config.toml
intermediate_size = 1792
vocab_size = 3139
positions = "learned"
qk_norm = false
tie_word_embeddings = true
init_std_o = 0.0
optimizer = "muon_variant"
lr_mult_down = 2.0
max_grad_norm = 1.0
schedule = "wsd"
decay_shape = "linear"
final_lr_fraction = 0.05
batch_tokens = 32768
train_tokens = 454600000
dataset = "wikipedia_en"
MLP neurons of a small language model. Each row is named by its layer, matrix (up: input weights; down: output weights) and neuron, and shows model dimensions 192-319. Each number is 128 + 24 x the weight over its row's rms, rounded and kept within 0 to 255.
After each neuron's rows, "fires in" lists the words (lower case) most often at its 100 highest values on Wikipedia text that the model never trained on.

L2.up1299 [131 149 104 150 127  99 121 114 123  87  92 159 124 111 109 137 149 125 144 138 132 124 109 140 134 126 124 161 128 152 108 174 106 105 140  86 139 174 120  95 167 144 139 126  96 126 122 123 169 126 124 116 178 136 142 100  95 126 154  97 153 140 108 160 147 126 132 129 120 116 120 120  96 136 119 107  99  79 106 100  89 112 130 166 169 128 140 122 143 123 152 140 141 123  65 158 130  91 119 135 115 140 136 120 113 107 108 131 123 141 151 118 129 140  92  99 144 117 167  85 134 100 136 138 180 170 108 112]
L2.down1299 [151 113 136 123 128 136 115  83  90 101 125 124 122  67 141 151 165 133 142 133 119 134  94 153 153 143 127 158  96 110  92 140 124 142 144 144 125 130  86 145 141  99 151 156 118 124 116 153 125 101 124 141 135  70 139 172 124 137 162 128 127 137 130 142 152  95  96 134 144 118 112  93 182 137 140 143 129 117 100 101  89 134 138 101 130 114 144 127 120 106 119 122 146 103 146 115 118 164 133 111 119 144 110 101 123 114 154 134 150  49 134 170 149 121 177 129 137 100 137  87 102 138 108 141 120 146  88 125]
fires in: "her", "his", "my", "mystery"

L2.up1548 [105 133 115 137 118 152 120 123 104 162 152 114 115 151 183 150 113 118 160  64 130 132 149 176 167 158 100 122 112 151 157 123 132 129 114 117 136 133 134 103 133 107 120 136 124 134 168 109  86 133 135 175 101 126 126 154 126 119 120 114 139 120 146  91 158  99 115 134 134 182 158  91 150 164 172 110 129 138 149 141 131 123 147  96 161 156 132 132 129 132 126 133 149 135 147 168 133 142 128  91 125  90 116 154  83 114 130 120 133 133 113 110 175 109 134 116 121 165 110 151 121 129 126 115 160 124 133 138]
L2.down1548 [111 127 100 108 142 128 150 102 166 140 155 125  91 134 155 108 126 112 156  98 129 148 171 125 123 113 116 114 133 124  61 133 146 138 153 142 123 132 136 133  94 117 121  96 127 151 101 138 132 107  93 137 104 109 155 156 102 128 155  89 159 138 137  68 133 128 128 140  97 157 145 118 146 137 148 171  98 149 146 137 132 131 114  70 139 123 143 192  79 119 136 144 143 155 120 165 149 147 135 176 138  97 132 154 112 121 137 105 107 159 117 108 163 150 129 138  91 129 166 146 149 133 126 161 152 172 114 155]
fires in: "more", "remained", "remaining", "remains"

L2.up1172 [ 89 138 104 130 112 147 123 149 107 127 129 169 159 162 130 148 109 173 104 100 142 132 138 134 135 118 136 119  91 135 144 134 155 172 134 144 119 118 140 127 179 161  97 153  84 123 163 123 146 131 123 171  99 111 152  87 104  88 144 116 125 136 145 146  97 129 129 116  87 132 145 137  90 135 152 125 117  80 118 111 122 150 146 173 112  91 146 163  98 142 163 171 155 127 115  89 140 183  91  96 100 116  76 102 156 137 160 130  73 171 115 112 161 133 136  97 115 141 155 132 139 128 142 142 156 105 105 126]
L2.down1172 [142 136 102 133 104 140 125  69 115 139 117 164 150 145 118 127 121 159  96  93 111 137 128 149 104 144 131 135 112  71 131 122 179 100 153 144  96 127 129 136 136 171  94  59 137 124 139  85 136 103 162 156 152 177 124 127 181 149  94 108 159  90 142 126 141 171 126 137 106 170 166 132 132 112 151 152 107 123 167 128 105 102 133  98 120 118 135 138 154 162 123 125  83  76 122 111 122 143 100 160 133  93 136 118 144 162 105 131 118 101 148 126 129 132 149 110 112 101 151  84 149  95 159 130 126 146 115 196]
fires in: "such", "later", "this", "discovered", "2026"

L2.up1373 [157 144 104 157 164 182 125 122 133 115 144 140 136 112 108  66 155 162 125 137 145 144 118  97 135 128 140 109 107 154 103 100 109 110 121 164 120 132 100 136 106 157 126 154 155 121 168 138 108 128 128 127  91 124  85 142 152 148 105 130 127 129 134 129  88 114  89 186  83 121 102  91 125 144 124 124 128 131 120 105 160 111 138 116 136  95 142 125 132  98  68 111 143 131 131 120 158 161 129 104 140 119 102 126 112  90 115 116 139 169 175 117  93 132  93 133 168 121 137 134 127 170 109 106 151 113 147 173]
L2.down1373 [ 89 138 155 133 138 123 123 130 116 153 190 115 127 129 115  87 102 143 120  77 107 134 125 118  99 127 144 139 117 152 148  97 109 102  69 149 112 114 137 121  93  97 131 169 105  96 139 115 146 134 102 145  93 128 116 118 100 180  93 139 112  97 107 153 119  87 127 127  82 100  99 143 123  91 103 118 131 126 110 111 114 156 119 137 123 126 133  99 109 126  92 138 122 114 110 122 155 169 135 117 130 157 144 134 179 122 129 118 167 132 156 133  75 123 118 143 195 155 163 121 136 112 105 104 130 139 138 158]
fires in: "from", "incumbent", "columbia", "since"

L2.up392 [145  84 125 124 155 152 178 146 114 106 133 149  80 147 130 145 162 127 157 138  95  96 114 137 114 142 141 159 164 113 116 137 101 189 126 112 106 129 160  94 111 190 136 128 115 163 127 117 108 137  90 164 133 117  93 166 124 109 160 138 102  63 189 134 121 128 136 150 104 140 106 116 115 128 138 129 168 129 140 122 158  87  92 128 124 128 119 132  94 131 124 130 108 134 122 104 120 120 108 136 123 100 141 131 184 104 174  93 132 120 137 156 155 134 138 139 153 124 137 130 146 171  94 140 133 171 133 117]
L2.down392 [129 135  85 122 160 123 169 113 140 138 100 156 139 126 134 132 124  97 171 148 170 126 110  90 149 109 135  96 165 125 103 164 135 127 134  96 113 136 150 119 136 142 120 104 124 176 104 119 129 143 134 117 134 118 107 104 120 131 192 162 150  88 182  96 127 110 104 104 136  89 122 131 129 108 114 120 163 135 129 126 116  93  80 200  90 176 111 157 123 140 142 158 133 149 150 121 112 108 124 121 106 144 143 144 132 100 164 115 128 104 145 158 116 100 133 109 100 138 114 122 132 135 129 124 126 121 157 139]
fires in: "who", "based", "school", "relugolix", "located"

L2.up1783 [129 129 141  86 119  85 167  92 148 106 128 163 106 148 112 156 104 126 114 152 113 134 128 151 149 161 149 128 130 102 185 117 132 121 104 103 136  92 124 116 154 131 133 112 114 132 133  62 139 114 111 150  96 114 125  55 159  98 111 123 185  93 131 105 111 107 194 119  87 158 169 109 110 172 151 175 164 123  77 148 137 166 151 123 141 108  98 102 124 110 143 144 102 146 130 127 132 133 137 108 123 140 120 100 119 122 138 120 127 115 134  88 133  98 146  91 124 114 145 144 100 137 163 146 143 109 195 117]
L2.down1783 [125 139 129 140 111  92 138 152 175 149 154  94 115 122 141  98 103 110 102 104 183 133 158 200 146 141  99 127  99 143 142 137 146 148 113 115 116 104 136 125 123 132 154 105  93 117 133 119 136 113 128 139 101 142 157 126 119 152 147 173 103 131 136 114  80 121 166 140 115 167 138 134 106 147  81 134 175 134  87 139 142 124 109  72 131 156 160 165 138 136 186 161 124 128 100 104 121 156 131 101 108 118 103 139 132 119 129 126 104 122 159 122 123 128 119 162 116 129 101 117 123 144 129 167 136 131 115 119]
fires in: "one", "square", "number", "each", "set"

L2.up260 [164 132 129 160 132 157  95 152 106 100 129 150 137 146 147 156 138 181 149 102 144 113 140 109  96 132  97 132 113 105 122 125 147 133 105 132 139 177  95 107 155 138 107 167 154  83 105 134  79 159 100 110 116 121 140 148  97 147 117  96 112  81 126 174 149  89 107 110 106 119 133 152 123 116 119 132 135 146 121 101 143 128  86 123 159 122 141 141 137 136 163 114 132  87  92 142  93 155  96 126  95 142 111 102 146 118 182 106 129 173 143 148 100 155 129 111 137 119 126 130 166 121 107 121 125 141 144 144]
L2.down260 [142 171 130 111 130 163 116 131 159 120  80 133  93 106 152 158 176 101 130 121 120 106 162 129 159 126 175 131 107 103 188 132 130 149 151 123 123 132 127 128 111  61 118 101  85 165 146 141 149 140 152  91 123 110 114  88 114 121 137 116 125 163 131  60 142 115 138 148 106  80 146 126  86 122 120 130 128 137 144 121 115 108 146 179  90 133 129 145 138 140 137 158 166 154 126 133 170 133 139 103 132 138 115 136 112 103 118 125 203 149 160 107  99 142 155 157 161 145 134 115 115 123 139 164  84 131 135 159]
fires in: "event", "series", "show", "round", "eventually", "championship"

L2.up1273 [174 106 165 151 129 152 144 141 113 112 151 163 118 151 129 104 120 136 137 125 111 160  96 107 151 156 136  99 129 126 150 154 145 135 125 159 104 155 104 139 104 144  95  84 122 144 144 106 137 118  73  99 151 125 110 165 160 185 131  68 141 126 134 149 111  93 126 118 118 139 157 164 122 141 108 116 151 118 140 138 147 123 177 139 169 144  95 152  81 146  86 113 100 124 179 104 137 148 122 111  91 107 135 126 141  91 153 163 100 107 135 129 123 156 134 112 129 160 118 143 103 122 142 106 118 118 126 132]
L2.down1273 [165  76 161 109 127 150 138 122  71  99 118 137 133  82 121  97 118 108 166 160 113 131  97 113 125 126  95 119 133 106 104 120 144 169 125 170 129 173 109 146  92 142 175 120 138 145 177 125 164 117  84 131 122 146 118  99 115 120 154  63 161 137 139  93 119  96 127 109 155 133 114 158  84 145  96  64 156 109  66 138 100 135 132 167 155 152 105 151 105 159 132 114 108 112 117 115 124 139 101 163 114 106 157 128 129 120 118 155 140 129 131 129 128 157 122 133 132 122 131 164 152 141 160 106 113  96 115 132]
fires in: "who", "returned", "she", "north"

L2.up527 [169  95 122 126 176 172 178 129 124 110  79 110 150 122 135 144  95 157 113 133 138 117 113 119 112 167 116 175 136 126 106 124 161 149 104 143  72 102 142  92 154 127 143 142 145 120 132 149 138 155 135 107 108 116 111 121 122 198 117 133 133 141 155 124 131 117 137 139  71 131 104  99 101  95 126 105 172 111  91 123 124 109 130  82 149 122 134 139 135 126 118 122 122 133 143 150 138 158 138  93 164 111 124 106 130 150 149 142 138  99 140 156 133 119 134 124 143 101 140 110 140 153  84 129 121 139  80  82]
L2.down527 [ 95 124 142 121 131 118 150 124 118 103 128 120 106 116 123 132 161 156 141 171 121 138 107 145 109 128 146 132 129 161 139 155 147 128 140 127 140 150 110 112 150 118 148 153  93 102 109 131 131 106 125 124 123  87 150 116  93 143 111 109 138 151 169 158 115 101 101 151 110  99  74 160 113 118  99 147 109  65 144 119  89 138 140  90 107 133 145 153 121  95 156 169 152 152 153 122 103 115  92 123  87 116 132 105 153 133 163 132 191 123 103 167 135  89 104 102 135 130 131 117 154 141 112  99 148 142 117 131]
fires in: "his", "her", "him", "himself"

L2.up772 [144 105 105 129 169 104 121  95  84 102  95 183 152 130 100 130 168  74 119  81 181 135 139  97 162 153 101 185 102 117 168 128 101 136 149 140 106 138 119 207 128 129 114 100 122  77 118 124 170 137 121 120 136 140 111 118 124 138 107  94 124  89 133 156  78 141 145 154 100 110 109 119  97 166 138 118  88 103  96 122 138 144 146 108 114 110 119 161 120 137  94 132 127 165 146 109 125 127 162  50 134 117 151 152 126 139 143 171 123 149 137 138 120 178  71 129 121 121 149 142 119 168  77 139 121 111 118  92]
L2.down772 [143 133 120 129 119 141 160  96  98 123 146 149 147  89 123 161 155  95 164 120 141 132 145 127 148 113 114 164 111 107 143 131 134 163 136 110 128 158 109 156  72 104 126 111 102  67  94 113 154 158 119 115  82 114 137 136 123 181 142  87 149  72 151 121 122 132 148 113 135 109 138 129 134 158 109 126 197 141 121 122 133 132 121 160  97 130  94 140 116 182 114 107 159 103 123 149  76 143 149 114 120 106 123 117 113 138 119 137 123 123 142 165 116 137  84  97 141 109 120 163 106 134 134 163 122 164 146 148]
fires in: "who", "until", "since"

L2.up387 [151 110 165 110 109 162  68 103 118 111  87 169 160 122 104 130 126 128 157 127 182 137 142 139 122 148 144 119  91 107 128 121 102 138 133 108 110 141 143 110 122 144 117  99 165 149 116 131 141 165 159 144 102 111 117  90  93 142 109 152 125 168  91 107 110 160  94  88 100 142 102 149 156 154 122 112 136 127 113 162 111 140 115 123  77 141 156 151 136 130 160  91 162 137  87 127 152 166 112 125 146 183 161 126  93 163 119 157 172 113 142 101 123 149  76 131  92 127 118 108 157 132 140 132 117 123 151 139]
L2.down387 [157 115 199  97  64 167 121  99 148 129 157 113 123 134 128 172 110 122 193 158 121 127 155 116 122 104 113 121 118 135 139 147 158 108 120 151 119 116 153 125 127 122 123  74 141 133 143 129 146 175 161 113 123 106 121 147 148 109 124 160 146 167 146 111  78 127 122  87  88 149 151 138 133 138 100 130 124 116 180 151 114 129  86 131  47 150 117 128 100 117  82 112 125 107 147 140 131 111 127 118 155 115 166 143 121 142  90 145 137 119 112 142 111 121  77 162  96 102 156 129 148 124 156 138 113  88 147 150]
fires in: "which", "its", "what", "meanwhile", "who"

L2.up1737 [107 110 105 172 136  99 116 115 145 177 122 127 148  92 148 105 125 130  84  95 157 166 148  97 138 133 139 114 106 167  90 113 124  96 124 110 111 135 145 126 121 148 130 139 100 134 119 111 126  59 167 119 121 125 135  89 152 130  71 131 124 131 153 126 126 111 100  94 104 152 101 123 112 169 135 152 109 146 176 178 125 107 107 135 173 146 109  99 101 160 132 131 154  90 116 135 117 129 139 136 139 152 114 124 142  87 104 103  85 139 161 147  96 111 129 148 123 113 139 127 165 125 137  76 161 118 136 170]
L2.down1737 [ 96 150 110 128 125 153 144 179 125  85 158 183 145 134  82  93  93 158 113  67 160 128 159 119 132 103 132 147 101 159 119 143 116 123 154 105 107  99 128 123 133 127 136 119  96 106 115 140 119 124 145 112 128 134 130 148 144 116  65 123 140 123 148 162  75 111  98 136 173 148 201 122 126 160 108 166 156  87 112 133  77 116 131  85 114 131 169 190 114 171 115 134 159 114  71 117 140 128  57  81 106 135  93 130 149 103  64 103 164 124 123  87 140 142 113 129 113 136 136 123 105  98 152  92 110 136 129 191]
fires in: "this", "each"